python train.py --n_layer=14 --d_model=512 --n_head=2 --norm="layernorm" --positions="learned" --qk_norm=false --attn_scale=0.0884 --optimizer="muon_variant" --lr=0.00662 --schedule="wsd" --decay_fraction=1.0 --decay_shape="pow" --batch_tokens=131072 --train_tokens=822600000
MLP neurons of a small language model. Each row is named by its layer, matrix (up: input weights) and neuron, and shows model dimensions 368-495. Each number is 50 + 15 x the weight over its row's rms, rounded and kept within 0 to 99.
After each neuron's rows, "fires on" lists the tokens most often at its 100 highest values on Wikipedia text that the model never trained on. A number after a token or word is its count.

L9.up1045:52 51 45 52 52 57 71 61 37 56 53 71 41 56 50 48 37 33 48 44 37 24 65 42 56 44 59 70 69 25 46 16 60 56 68 61 58 39 43 65 25 27 50 55 48 55 56 31 16 47 70 63 35 14 55 57 50 17 63 71 49 62 53 66 69 43 82 34 51 42 33 84 67 69 49 49 61 38 28 70 48 55 43 61 54 86 62 59 30 54 40 46 43 76 71 57 46 30 63 32 77 32 42 59 29 43 42 63 57 43 48 43 67 62 36 46 65 53 03 46 41 42 53 35 51 24 42 48
fires on: " the" 36, " of" 9, ":" 7, " first" 6, " |" 6, "):" 4

L9.up597:39 53 55 57 62 63 70 51 43 37 71 60 63 49 54 63 53 58 42 41 48 37 95 49 59 55 37 66 51 62 36 26 75 28 39 22 32 66 41 43 46 62 26 59 40 42 52 70 56 61 57 88 66 55 28 37 37 60 57 44 57 52 52 29 86 45 41 55 29 52 45 35 50 36 44 38 53 64 34 41 59 52 42 63 35 41 49 73 53 93 55 40 30 31 68 42 76 54 49 65 47 41 41 50 45 57 15 27 79 66 67 49 56 39 64 26 63 55 38 29 42 60 46 35 63 34 47 48
fires on: "," 18, "==" 13, " the" 9, "===" 7, ":" 7, " was" 7

L9.up2954:36 63 48 53 66 53 32 93 47 67 53 65 71 56 56 39 20 61 76 74 66 62 42 33 52 19 59 62 39 50 33 47 56 49 47 67 59 35 56 70 60 44 11 36 36 32 62 62 55 28 59 68 48 39 45 33 71 58 74 28 54 65 55 72 51 49 74 41 54 48 60 68 39 49 46 73 61 52 03 67 62 31 42 35 42 80 75 28 75 73 47 15 66 27 32 48 50 51 62 47 55 65 64 47 28 75 49 40 62 56 48 47 55 53 53 35 60 15 73 38 50 53 79 56 70 54 75 51
fires on: " " 54, " \"" 21, "\n" 11, " (" 5, " Second" 4

L9.up1365:59 38 50 17 44 53 30 74 62 40 34 47 47 30 68 69 77 48 31 33 39 76 68 59 69 52 38 59 48 68 55 41 06 33 60 43 42 60 46 38 08 51 45 38 56 45 35 59 49 58 45 53 44 71 73 68 63 51 55 54 47 51 35 21 58 37 72 29 41 68 65 68 44 32 48 66 26 47 38 45 36 49 32 52 48 43 47 64 30 59 45 47 44 59 65 48 36 38 77 31 31 57 39 54 36 46 32 67 46 70 38 44 58 55 40 61 50 75 44 44 62 30 44 52 82 49 38 74
fires on: "s" 17, "-" 14, "t" 9, " a" 6, ":" 5, "to" 4

L9.up2768:50 52 51 21 54 35 61 59 29 46 43 28 73 28 73 65 68 59 46 45 36 33 45 50 44 35 36 40 70 67 35 10 51 62 66 30 55 56 54 59 62 67 78 77 49 66 53 37 58 93 85 35 66 47 46 57 47 55 76 49 56 47 59 24 28 31 46 35 41 65 71 50 55 50 42 62 63 29 39 42 60 36 35 86 41 35 61 30 36 47 48 32 60 76 44 55 36 62 57 69 41 26 37 59 64 26 50 48 59 52 32 47 31 46 55 62 67 64 56 34 49 58 44 51 48 75 90 32
fires on: "|" 43, " 4" 10, " 3" 9, " |" 8

L9.up1220:36 52 10 43 20 75 70 52 52 63 46 53 53 47 45 72 72 53 46 50 54 49 57 67 62 57 27 40 36 50 51 32 49 58 68 32 46 47 32 27 58 38 58 47 65 53 42 66 21 49 35 62 69 57 46 53 57 50 47 60 59 46 55 47 34 30 79 45 50 62 45 41 29 44 72 21 46 21 31 50 49 43 41 56 66 49 16 49 45 55 69 39 48 41 75 51 23 53 51 35 33 52 34 48 32 46 26 52 68 53 50 51 42 70 36 91 43 58 46 40 21 46 51 37 56 21 62 56
fires on: "s" 16, " by" 14, " his" 11, " her" 8, "|" 7, " a" 6

L9.up2969:52 36 57 45 37 53 62 52 21 42 28 38 57 58 41 53 84 63 49 09 45 59 60 79 47 42 48 47 47 57 36 43 57 38 66 66 71 50 51 32 45 65 57 55 35 52 62 47 43 17 59 08 61 40 29 61 58 52 41 66 51 66 40 60 36 80 51 42 59 46 45 72 44 49 69 76 47 58 37 27 57 78 61 35 47 35 39 43 18 28 76 58 24 56 56 59 63 36 41 63 57 75 72 51 32 56 40 82 59 50 29 54 00 31 35 56 40 51 46 78 46 63 39 43 51 70 50 30
fires on: " and" 62, " the" 8, " to" 5, " |" 5, " in" 4, " as" 4

L9.up1770:55 34 44 33 26 41 43 53 51 68 57 57 84 43 33 46 40 67 45 41 40 43 42 18 59 22 35 62 49 46 49 50 74 32 33 51 30 77 39 58 59 64 51 43 43 47 48 36 29 56 48 71 46 59 35 43 80 37 38 69 64 61 44 50 18 50 43 35 63 25 51 50 58 71 26 47 47 52 61 62 53 70 39 71 36 47 35 52 55 68 97 35 41 54 46 55 36 37 43 59 73 46 55 22 79 44 51 40 37 28 37 48 42 33 67 62 30 23 34 46 51 47 60 45 63 51 55 65
fires on: " and" 45, "," 12, " to" 6, "/" 5, " as" 4, " |" 4

L9.up2092:14 65 27 43 27 66 69 75 78 77 48 58 60 54 44 32 70 27 48 46 24 44 71 47 47 59 63 35 22 58 46 53 55 46 71 68 64 30 43 41 69 42 69 60 51 38 42 39 24 37 36 37 26 28 39 53 51 47 54 19 58 37 40 55 66 60 48 55 58 41 69 62 59 39 48 34 56 59 45 52 74 51 55 54 67 70 38 67 37 62 43 48 68 50 34 38 55 52 68 65 58 53 53 77 39 93 77 62 52 65 44 67 64 58 36 15 44 31 57 53 63 77 65 47 80 40 55 52
fires on: "\n" 34, "," 10, " \"" 9, " '" 5, "-" 5, " to" 5

L9.up2806:45 26 49 40 37 49 51 52 46 39 51 29 54 56 42 47 43 33 36 69 60 65 39 31 47 41 63 24 34 44 26 65 58 65 67 19 76 61 19 53 65 36 56 25 66 65 43 57 62 45 54 61 61 49 61 43 44 42 60 57 47 64 32 44 22 52 58 63 37 62 70 17 58 60 46 61 66 49 59 39 47 66 52 63 47 58 64 52 53 34 33 51 53 55 16 50 31 53 25 69 62 45 24 68 35 49 62 44 25 44 57 37 36 64 54 54 53 52 76 72 53 72 33 57 60 51 42 32
fires on: "\n" 48, "'" 14, " |" 12, "," 9, " (" 8, "p" 4

L9.up222:56 54 35 26 30 56 82 60 43 25 48 58 49 37 53 95 44 30 57 73 38 50 59 68 50 54 49 34 53 39 54 45 63 41 47 61 78 50 74 63 33 51 69 44 37 76 60 35 54 48 63 54 36 54 31 41 28 42 59 58 45 33 28 59 70 07 43 76 45 52 52 58 35 68 32 55 27 31 51 72 72 52 66 37 30 52 51 26 49 46 54 45 67 36 50 61 30 57 53 29 44 40 68 51 99 63 34 57 65 35 30 65 53 56 63 56 62 58 68 58 57 69 33 55 32 21 66 38
fires on: " this" 32, "|" 20, " |" 10, " that" 9, " " 8, " Party" 5

L9.up2815:44 51 49 48 75 10 33 58 67 43 35 34 30 59 47 50 50 63 84 57 48 64 72 37 58 25 55 44 48 46 78 32 38 57 22 33 27 48 68 59 33 68 67 51 49 58 55 41 53 51 74 35 27 48 53 46 50 45 65 43 48 43 64 63 67 31 54 46 22 53 88 43 36 65 82 56 36 57 30 57 60 64 44 51 83 53 57 56 53 38 57 36 47 41 46 59 40 52 42 50 43 58 64 45 55 47 70 44 53 71 43 50 31 51 51 34 66 20 54 43 28 36 49 49 60 72 61 07
fires on: "|" 39, "\n" 25, "P" 4

L9.up2339:58 53 70 41 55 35 46 57 77 28 63 53 60 60 39 70 31 75 41 45 64 51 50 51 51 41 58 78 36 45 76 77 54 70 29 46 48 62 60 45 45 71 27 25 58 48 63 54 44 72 45 70 65 16 33 88 51 50 34 40 65 31 66 62 50 45 75 72 33 69 30 58 57 58 20 64 46 41 59 58 67 44 46 42 58 32 28 47 50 66 28 35 57 34 49 43 46 37 59 65 53 68 47 29 57 48 43 73 83 41 34 50 27 50 43 48 48 44 81 53 61 28 39 41 67 59 70 61
fires on: " of" 26, " in" 23, " after" 13, " by" 8, " as" 8, "'" 4

L9.up3062:33 63 63 37 46 26 69 52 52 39 60 52 72 50 62 55 36 37 63 27 36 50 12 37 58 70 50 52 64 51 56 61 54 47 63 44 48 33 55 42 47 41 51 57 36 58 44 25 15 37 44 79 60 56 29 56 48 53 44 29 34 50 66 37 40 46 57 40 42 74 51 70 53 52 45 57 68 37 61 57 63 33 33 54 30 99 54 35 46 41 55 41 44 35 42 39 31 39 43 49 03 63 54 33 09 44 62 26 45 61 46 74 50 68 49 37 47 48 63 40 47 60 38 44 54 56 60 58
fires on: " |" 46, " to" 14, "," 4

L9.up676:57 63 40 67 67 45 52 65 67 66 42 48 61 75 50 46 50 61 61 65 51 48 43 66 21 36 58 64 42 45 56 74 50 64 42 65 53 45 54 52 44 43 36 42 36 57 68 32 63 53 59 46 41 59 47 45 57 29 75 32 42 57 24 51 30 68 44 33 53 24 46 48 20 48 67 55 49 56 29 73 39 59 56 51 73 37 66 43 54 50 52 46 57 54 43 26 46 27 46 35 32 39 70 55 38 43 44 75 61 17 81 64 58 64 40 19 80 55 46 51 50 33 48 73 56 50 18 58
fires on: "\n" 53, " " 28

L9.up2051:44 39 46 63 41 51 64 42 74 71 21 42 58 65 54 50 34 57 63 51 32 50 39 15 61 41 51 46 68 77 31 32 45 63 41 59 61 49 42 37 63 39 41 59 56 46 35 19 40 64 51 68 36 48 71 31 39 06 36 46 34 57 56 79 59 30 58 57 62 26 59 46 79 50 73 30 68 44 36 75 45 41 51 43 46 60 34 83 54 36 53 35 48 47 60 28 07 88 51 63 69 71 48 36 34 65 71 50 50 50 59 55 80 27 63 59 48 25 39 44 49 81 10 48 70 71 69 39
fires on: " of" 28, " |" 19, "-" 13, "\n" 6, "F" 5, ":" 4

L9.up1154:29 71 33 52 16 35 75 55 35 41 73 47 63 55 38 25 58 52 42 42 51 59 48 46 64 31 47 45 37 52 33 69 55 55 74 28 49 10 54 69 48 47 76 73 40 28 83 38 29 76 63 56 67 57 68 40 73 31 38 45 63 29 45 48 51 48 36 49 53 58 48 58 75 53 62 71 36 59 62 40 81 49 49 43 36 28 41 41 66 48 41 74 57 45 46 48 70 39 65 45 50 66 50 28 68 69 40 58 48 58 73 65 77 58 67 55 52 56 02 58 66 34 55 44 49 47 76 11
fires on: "\n" 61, "-" 7

L9.up868:54 35 55 59 25 60 76 38 25 75 24 16 44 53 57 54 71 42 84 48 39 60 37 56 60 54 71 51 55 33 61 45 56 23 54 57 61 56 49 27 58 49 54 41 49 14 31 51 53 46 33 61 47 40 31 56 53 71 51 78 37 30 48 49 66 64 57 23 65 50 51 54 67 65 62 65 23 58 42 44 36 41 41 51 52 53 56 52 71 59 45 77 36 51 50 46 35 51 62 38 55 60 72 43 53 66 39 46 52 60 64 20 42 60 10 65 53 70 54 73 61 36 53 86 42 82 74 51
fires on: " " 31, " R" 13, " and" 10, " Re" 4

L9.up2075:57 64 74 39 49 51 46 49 65 34 68 30 43 41 77 58 56 60 27 49 37 68 48 40 54 46 46 43 51 51 49 52 57 92 45 37 34 32 96 41 42 54 60 73 33 41 64 40 52 48 28 67 63 55 44 73 67 50 60 32 56 41 50 50 59 79 53 27 62 64 29 61 46 44 24 46 36 60 18 78 57 73 48 42 32 54 57 49 44 53 43 40 55 56 43 71 43 15 48 54 73 44 76 35 61 63 23 42 61 35 24 51 40 42 39 69 73 34 49 59 45 42 20 37 62 31 42 61
fires on: " on" 19, " of" 13, " in" 13, " the" 9, "---|---|---|---|" 8, "|---|---|" 6

L9.up365:49 42 26 45 45 71 58 51 17 47 49 31 57 73 48 56 66 79 27 53 49 37 31 53 46 79 67 49 48 38 31 34 19 36 60 46 57 48 52 38 42 54 40 64 34 48 46 47 35 26 51 45 47 36 44 76 60 33 43 66 18 65 62 52 18 59 44 60 63 39 36 48 58 50 59 64 72 95 43 44 23 74 56 63 20 60 51 47 40 47 53 36 54 61 58 38 53 83 43 45 55 41 44 53 29 57 50 41 38 43 60 40 48 61 38 71 57 72 46 51 35 18 50 49 41 67 75 34
fires on: " |" 46, "from" 11, " to" 9, " \"" 8, "|" 7

L9.up3063:40 75 74 52 48 38 49 65 21 41 53 36 56 65 47 67 59 57 53 50 32 56 55 62 22 43 62 40 53 69 48 54 60 65 35 45 51 38 63 37 50 53 35 09 57 31 40 26 82 38 52 35 61 17 26 33 59 38 82 71 52 37 42 61 43 66 54 56 64 63 15 45 49 83 26 53 20 37 53 84 68 39 54 34 59 54 42 47 47 57 35 14 45 41 25 67 67 66 57 39 48 49 52 50 59 55 46 58 47 46 33 31 62 58 60 58 45 56 48 51 41 49 45 44 47 47 40 50
fires on: " a" 59, " A" 8, " 1" 7, " |" 5

L9.up45:67 64 56 48 47 43 25 62 49 51 58 58 28 56 63 48 52 41 53 39 41 71 58 43 81 63 51 32 70 50 50 67 61 33 06 67 42 46 85 66 59 36 69 46 47 65 42 47 68 46 43 71 72 42 23 65 59 38 73 45 66 37 23 59 67 50 75 69 40 29 60 41 49 81 52 58 57 48 39 62 43 56 50 65 37 27 63 45 33 61 43 36 56 57 53 18 50 66 47 42 54 63 74 46 55 68 36 23 78 27 79 65 55 55 58 20 54 63 61 34 27 47 24 38 68 22 29 61
fires on: "," 58, " also" 9, " |" 4

L9.up2368:56 48 62 45 47 76 29 44 76 51 56 43 52 75 45 44 55 51 61 38 65 46 28 68 45 78 53 48 40 41 35 84 44 48 61 63 47 44 36 57 51 71 44 56 44 38 33 66 29 56 59 29 32 60 52 25 45 50 69 30 58 59 48 57 44 58 60 57 58 65 56 64 64 42 48 33 24 56 62 74 40 45 43 20 44 55 30 41 54 31 74 09 39 00 26 31 77 63 61 10 55 53 63 49 51 47 16 39 49 42 44 63 46 57 55 26 26 55 58 50 49 74 35 31 83 50 47 54
fires on: " (" 54, " \"" 16, "\n" 12, " On" 8

L9.up2571:46 24 29 39 45 45 44 65 32 41 56 75 50 42 23 65 40 50 43 66 71 56 18 44 46 58 58 28 41 47 32 60 48 34 44 39 45 39 44 57 60 39 33 55 30 56 44 54 37 69 29 56 52 60 39 43 63 85 67 53 45 68 72 56 31 54 28 60 48 31 74 28 59 44 65 63 36 51 59 43 41 33 66 66 51 52 11 44 31 26 51 40 77 38 21 60 40 72 44 46 27 40 62 62 52 56 24 31 52 41 79 79 46 35 37 52 78 57 34 56 51 55 33 37 60 46 61 33
fires on: " |" 29, "-" 17, "|" 10, "." 10, "\n" 4

L9.up509:58 22 56 57 50 60 39 40 43 53 25 31 54 53 62 71 31 36 65 45 55 39 27 46 64 42 56 51 63 76 52 47 57 47 50 36 52 33 70 56 62 77 72 58 58 63 54 65 66 50 46 36 59 41 54 40 49 61 62 48 59 68 47 17 41 16 61 34 35 48 57 65 72 40 35 37 67 41 39 51 41 54 67 57 55 26 67 53 36 57 62 28 30 57 60 60 22 78 28 69 50 83 50 25 59 46 14 42 74 47 57 29 64 43 64 68 24 49 64 65 40 36 48 33 69 84 59 25
fires on: " |" 29, " he" 9, "'" 8, "|" 6, " " 5

L9.up651:68 44 45 54 42 54 35 39 26 22 61 37 50 64 43 51 82 48 48 42 55 37 33 64 43 86 59 38 38 38 41 41 53 63 48 62 45 67 51 43 30 43 64 56 18 45 74 39 69 70 48 47 34 53 34 30 77 73 53 53 16 64 39 49 81 31 50 42 55 25 56 30 67 62 52 55 30 61 86 32 41 54 77 54 38 68 47 31 59 29 61 50 36 61 80 35 74 38 14 24 50 45 69 35 56 49 32 40 15 45 46 37 44 48 62 66 66 44 50 65 37 55 58 40 46 22 33 26
fires on: " |" 26, " Wilson" 17, " and" 13, "e" 8, "|" 7, " (" 7

L9.up1646:17 34 51 70 43 42 82 51 15 67 58 75 82 48 62 40 41 43 67 50 72 42 57 29 67 63 41 44 56 44 56 49 58 27 44 47 33 33 59 50 60 85 73 56 21 40 39 36 56 37 24 61 66 55 40 32 56 73 47 45 45 32 54 39 49 57 42 36 57 49 54 50 58 50 60 34 67 44 48 75 62 41 70 45 67 20 57 82 39 44 37 78 70 56 31 57 47 37 43 32 23 56 60 69 38 54 08 35 60 49 42 50 60 55 40 32 83 64 36 48 55 48 42 43 70 74 36 54
fires on: "\n" 22, " |" 18, " " 18, ";" 13, "." 7, " the" 5

L9.up948:26 45 62 61 44 56 36 55 70 37 51 67 60 33 26 24 46 74 55 57 46 59 54 41 49 58 47 69 54 57 45 59 51 31 69 48 35 46 44 76 40 30 68 62 43 60 46 44 70 34 51 36 48 53 48 31 38 54 35 35 34 38 71 56 45 57 43 35 20 40 70 45 42 47 43 43 38 37 28 45 43 56 53 54 51 63 44 63 68 44 57 34 40 56 72 32 59 64 63 69 87 28 31 28 63 83 37 40 80 43 54 50 57 42 51 59 53 56 32 57 45 55 63 42 64 55 49 66
fires on: "|" 30, "-" 9, " of" 8, " the" 6, "==" 5

L9.up1828:62 41 57 58 43 38 74 63 48 46 73 49 63 21 83 39 57 50 56 44 26 56 55 45 45 41 69 64 35 38 73 33 68 11 26 38 39 57 45 43 40 81 48 37 41 44 63 73 36 41 60 43 42 45 54 58 28 59 51 40 60 65 56 50 70 50 27 51 72 57 56 76 67 49 56 44 38 40 50 62 52 47 60 41 59 42 88 51 58 54 66 54 47 72 48 59 54 58 50 62 75 35 52 22 48 66 62 76 48 68 51 30 47 79 85 40 53 39 45 33 28 57 42 61 84 67 38 67
fires on: "'" 52, "s" 16, "’" 5, " '" 5, " his" 4

L9.up127:28 20 48 31 50 43 41 57 32 48 35 41 64 58 59 50 41 51 67 39 90 65 46 58 41 50 75 26 29 33 39 31 52 70 58 32 36 57 39 53 70 45 45 34 45 52 65 32 22 39 58 56 05 66 54 61 40 44 77 54 54 58 88 49 65 46 53 67 46 26 59 75 77 65 29 19 40 32 77 52 38 53 53 27 66 61 63 70 38 42 45 64 54 29 25 60 46 51 61 62 33 68 74 39 57 44 47 29 88 23 47 42 43 32 39 52 36 23 62 40 44 60 59 75 67 60 81 59
fires on: " (" 44, " \"" 6, " E" 5, " W" 5, " K" 5

L9.up1920:29 56 58 60 63 61 53 74 43 70 23 44 39 40 67 55 17 32 60 46 34 34 69 52 30 70 47 30 43 57 71 45 47 58 40 36 23 72 45 45 40 61 23 68 30 78 20 37 34 50 49 47 47 53 57 47 56 43 55 62 11 43 64 55 47 56 48 21 47 40 50 70 50 72 55 58 50 59 69 52 52 19 65 42 35 52 55 60 63 37 41 53 34 69 63 44 44 58 32 50 46 43 35 47 48 39 37 66 28 55 42 52 18 52 46 57 72 49 57 58 61 37 77 40 52 61 64 20
fires on: "\n" 78, " and" 7, " but" 6, "-" 6

L9.up1449:35 47 45 53 29 37 53 14 32 52 27 36 43 58 77 35 42 43 49 55 23 45 51 35 51 23 67 78 55 74 39 52 50 45 53 33 28 25 32 60 48 58 64 52 86 64 60 51 77 49 56 55 61 54 43 49 61 39 43 22 37 55 44 31 38 70 44 54 54 59 44 51 36 55 55 45 44 52 48 67 50 36 40 26 51 30 53 63 61 54 61 47 31 65 60 61 50 55 49 43 45 33 37 43 54 67 41 21 63 35 55 54 56 64 67 53 72 55 69 21 57 40 48 54 64 48 34 43
fires on: " " 43, "in" 18, " |" 9, " (" 5, "ed" 4

L9.up1918:49 25 59 72 37 46 37 57 46 60 50 44 42 51 48 62 25 38 63 63 31 31 68 62 28 35 42 73 49 70 34 66 38 72 28 43 37 42 53 76 45 50 28 61 33 38 57 44 57 64 59 36 38 86 47 73 27 37 46 38 31 47 47 51 57 38 43 31 61 23 43 59 47 52 81 46 21 56 63 50 40 48 88 31 99 37 51 65 59 41 71 55 35 39 34 32 32 53 49 33 43 64 52 47 58 66 57 68 48 57 45 59 58 22 67 52 52 48 37 47 57 52 59 35 49 54 56 31
fires on: "\n" 76

L9.up1642:37 47 37 50 22 56 66 75 67 33 50 65 54 41 58 57 35 71 52 54 73 38 29 41 55 62 38 34 54 41 67 46 56 46 58 20 59 24 31 54 29 49 52 55 58 68 63 39 83 38 33 45 63 76 70 48 49 49 29 60 69 17 33 22 53 43 52 70 69 57 56 46 56 67 34 56 35 42 49 58 60 35 71 55 56 39 64 56 56 52 49 63 44 40 55 42 39 48 68 57 41 42 65 49 29 63 61 63 73 78 75 50 43 38 55 98 75 72 49 63 47 34 27 52 37 73 53 44
fires on: "\n" 39, "-" 19, "ienne" 6, " it" 6, " " 6, "ère" 5

L9.up2424:39 53 54 49 39 63 17 48 65 55 59 59 61 54 42 22 60 52 57 71 54 81 38 71 43 54 66 52 22 80 42 35 78 69 63 50 26 30 56 64 29 34 53 49 39 43 51 46 64 24 32 67 43 39 29 56 44 46 53 41 51 63 60 65 54 59 78 53 38 39 86 34 57 43 21 35 56 44 56 63 52 93 65 44 34 77 69 39 23 69 40 40 47 78 56 30 45 42 55 62 85 73 54 48 55 41 43 69 44 53 40 61 38 45 62 61 70 69 23 58 63 49 42 28 21 60 30 49
fires on: " |" 61, "," 5

L9.up1655:64 01 39 39 34 53 88 21 39 73 54 45 47 38 43 72 39 57 39 57 59 34 55 73 60 37 35 41 65 56 29 44 55 52 58 50 63 56 46 61 43 49 63 56 24 64 45 35 57 61 37 63 18 44 77 59 65 41 62 54 44 69 49 48 59 45 31 46 69 52 47 47 60 34 64 70 44 28 43 26 38 66 77 60 30 39 61 40 40 32 34 69 41 64 70 61 54 31 40 61 48 56 37 67 38 04 44 76 70 41 10 58 71 72 38 48 35 45 59 50 46 29 24 12 50 40 59 57
fires on: "\n" 45, " of" 6, " the" 6, " |" 6, "'" 5, "---|---|---|---|" 4

L9.up1687:52 36 77 59 60 32 46 45 40 45 81 38 73 39 30 56 27 29 32 42 59 71 54 61 48 32 71 53 48 31 66 62 69 63 44 52 47 46 44 68 53 61 45 63 57 47 32 57 38 38 34 54 38 55 49 42 63 50 28 45 41 37 35 73 43 37 62 46 23 60 56 29 49 16 69 56 55 67 53 31 50 49 56 80 60 51 46 47 42 49 59 36 71 50 65 68 48 57 54 44 47 24 12 56 52 71 32 41 47 45 62 58 16 59 65 49 38 64 52 78 66 53 57 37 54 35 56 53
fires on: "," 26, " to" 19, "DF" 9, " R" 8, " |" 7

L9.up1550:65 36 57 68 40 56 80 55 38 36 63 77 50 42 48 55 54 68 46 48 65 58 37 59 49 66 65 52 53 53 22 34 54 89 50 40 41 48 50 43 31 68 48 34 55 37 73 31 52 65 60 49 51 32 60 37 34 21 57 14 28 44 69 48 54 37 37 16 43 65 60 54 81 66 40 60 44 50 62 19 88 43 49 48 40 22 37 11 36 33 55 54 36 46 55 47 53 27 75 41 28 34 46 65 43 53 44 57 26 21 54 47 41 75 58 47 35 62 26 43 61 50 23 52 63 59 59 22
fires on: " " 24, " 1" 16, "|" 13, " 3" 7

L9.up2617:40 61 10 48 69 68 65 86 64 18 46 50 48 85 43 43 53 66 53 34 50 55 39 28 45 46 50 42 38 42 27 81 23 62 29 39 30 39 62 39 63 55 44 84 48 25 18 53 63 62 65 38 70 50 72 70 58 64 49 68 48 37 63 56 40 38 32 48 60 79 61 74 58 50 32 83 62 66 36 73 39 39 49 39 41 49 69 66 34 44 70 69 63 72 52 54 46 48 47 42 40 56 49 55 19 62 65 33 40 63 70 50 69 33 69 53 72 50 34 33 48 33 69 35 42 43 50 58
fires on: " |" 36, "|" 7, ")" 7, "s" 5, " times" 4

L9.up221:69 81 33 72 65 43 43 60 46 62 38 58 46 23 47 73 60 40 51 51 60 52 70 53 50 43 54 78 43 49 54 59 32 44 45 32 51 40 16 59 48 25 61 67 80 26 34 57 50 67 21 60 46 45 80 59 69 53 52 56 42 49 28 34 39 40 54 51 38 46 74 40 66 50 73 50 30 54 45 65 39 68 67 53 51 38 37 67 31 55 72 38 53 23 43 40 61 49 25 49 64 70 59 51 62 49 55 48 49 25 65 44 52 47 38 79 58 51 29 68 44 60 35 53 63 44 58 44
fires on: "\n" 23, " %" 18, " did" 9, " was" 8, "-" 5

L9.up600:36 50 34 43 67 62 54 48 56 45 66 54 43 44 57 56 78 56 42 70 51 47 68 49 21 73 64 59 32 46 43 52 73 51 42 14 48 50 47 78 37 75 61 29 26 54 57 49 56 48 09 69 44 22 45 30 46 51 46 39 51 49 40 31 53 32 35 50 60 43 56 50 62 74 73 62 49 61 59 39 61 55 60 36 42 32 43 79 67 56 50 27 86 74 56 56 61 68 33 49 38 44 61 85 32 32 68 39 29 63 35 45 73 63 64 67 61 65 51 30 39 24 37 58 61 66 33 79
fires on: " the" 15, " his" 13, "s" 11, " its" 6, "'" 6, " her" 5

L9.up479:24 41 42 47 65 45 67 71 37 39 34 45 64 29 51 43 49 61 45 49 48 53 51 56 40 40 44 71 56 49 60 65 30 55 48 38 46 75 61 40 62 55 35 43 44 36 51 34 55 36 39 26 63 39 46 40 83 39 69 25 37 55 73 56 54 72 42 39 62 82 26 57 46 59 61 38 57 44 55 36 71 34 17 34 63 37 55 51 52 54 06 33 76 50 58 53 52 45 54 33 27 50 65 81 52 36 46 51 59 49 42 35 64 73 53 27 51 37 46 60 38 48 61 56 41 58 59 52
fires on: " |" 52, " " 7, "re" 6

L9.up558:62 57 33 67 53 60 21 30 43 53 50 33 31 85 63 50 41 54 68 47 28 84 18 59 37 48 52 29 42 63 79 50 39 65 47 71 26 33 59 46 32 68 58 48 82 61 80 37 38 86 33 39 51 40 57 99 41 77 19 30 29 69 55 48 51 51 51 36 57 56 53 73 40 54 37 54 26 57 75 18 33 48 42 78 62 38 40 60 66 36 24 33 46 44 46 51 23 44 43 50 70 53 28 55 52 50 72 59 52 40 44 52 30 65 30 57 70 17 52 17 50 23 46 24 51 38 59 40
fires on: "\n" 29, " by" 12, " as" 8, " is" 7, " to" 7, " of" 4

L9.up400:60 57 72 42 46 22 51 73 72 55 73 44 61 40 56 54 45 49 42 52 64 62 55 66 45 37 44 30 39 56 68 70 61 40 61 52 27 35 52 50 28 40 36 29 36 69 37 37 28 50 47 75 32 52 08 58 92 33 37 30 64 74 71 40 46 62 41 44 55 51 45 65 42 39 49 50 53 29 60 40 41 61 58 42 48 65 55 62 30 79 63 74 41 64 38 31 35 41 57 45 59 72 48 54 57 60 17 29 52 54 28 63 34 59 56 17 42 46 36 56 20 45 32 31 68 20 37 51
fires on: " a" 58, " |" 16, "a" 6

L9.up2445:56 48 36 54 60 35 46 51 56 51 08 52 24 54 73 52 46 35 62 52 49 21 51 38 18 38 33 48 35 61 68 74 51 53 28 67 45 60 32 55 37 58 47 51 74 40 63 53 45 69 82 69 47 69 52 64 34 39 57 46 56 63 55 45 40 61 57 42 49 85 59 30 82 26 61 62 40 49 41 56 58 74 58 34 63 33 44 56 28 60 79 57 71 42 25 70 55 52 35 40 38 48 46 42 63 32 58 46 53 45 28 67 55 48 40 33 55 46 74 28 64 54 47 35 55 52 42 26
fires on: "\n" 36, "-" 20, " |" 18, "|" 4

L9.up2658:19 68 75 28 47 54 23 59 54 49 46 49 57 57 34 18 47 75 12 23 36 55 69 57 38 74 53 33 55 46 42 59 42 68 71 66 34 40 47 16 58 72 28 29 67 36 43 64 61 17 54 69 41 67 45 53 48 42 71 41 71 43 69 64 38 35 39 45 58 46 52 60 47 63 43 62 46 56 57 41 71 34 35 63 32 67 54 74 40 74 56 44 31 66 70 67 37 47 78 38 52 58 44 46 46 42 60 52 42 59 78 54 27 58 54 50 35 59 44 44 43 57 55 39 67 51 19 73
fires on: ":" 36, "s" 12, " their" 4

L9.up1310:67 24 65 53 27 19 63 12 60 47 64 71 37 52 71 53 41 45 48 28 39 62 42 51 16 39 66 34 20 59 44 69 46 70 62 55 54 36 40 50 82 48 71 36 27 34 66 44 45 48 38 49 38 37 50 77 61 38 22 53 66 66 74 26 69 40 62 52 27 40 60 52 54 66 27 57 40 48 59 48 60 47 60 47 82 46 57 82 36 80 33 35 62 68 18 46 50 51 37 58 48 89 79 65 31 75 53 40 40 31 57 53 50 66 28 61 41 73 02 39 45 60 59 38 77 47 18 49
fires on: " |" 41, "." 12, "," 8, "===" 7, " is" 6, "N" 5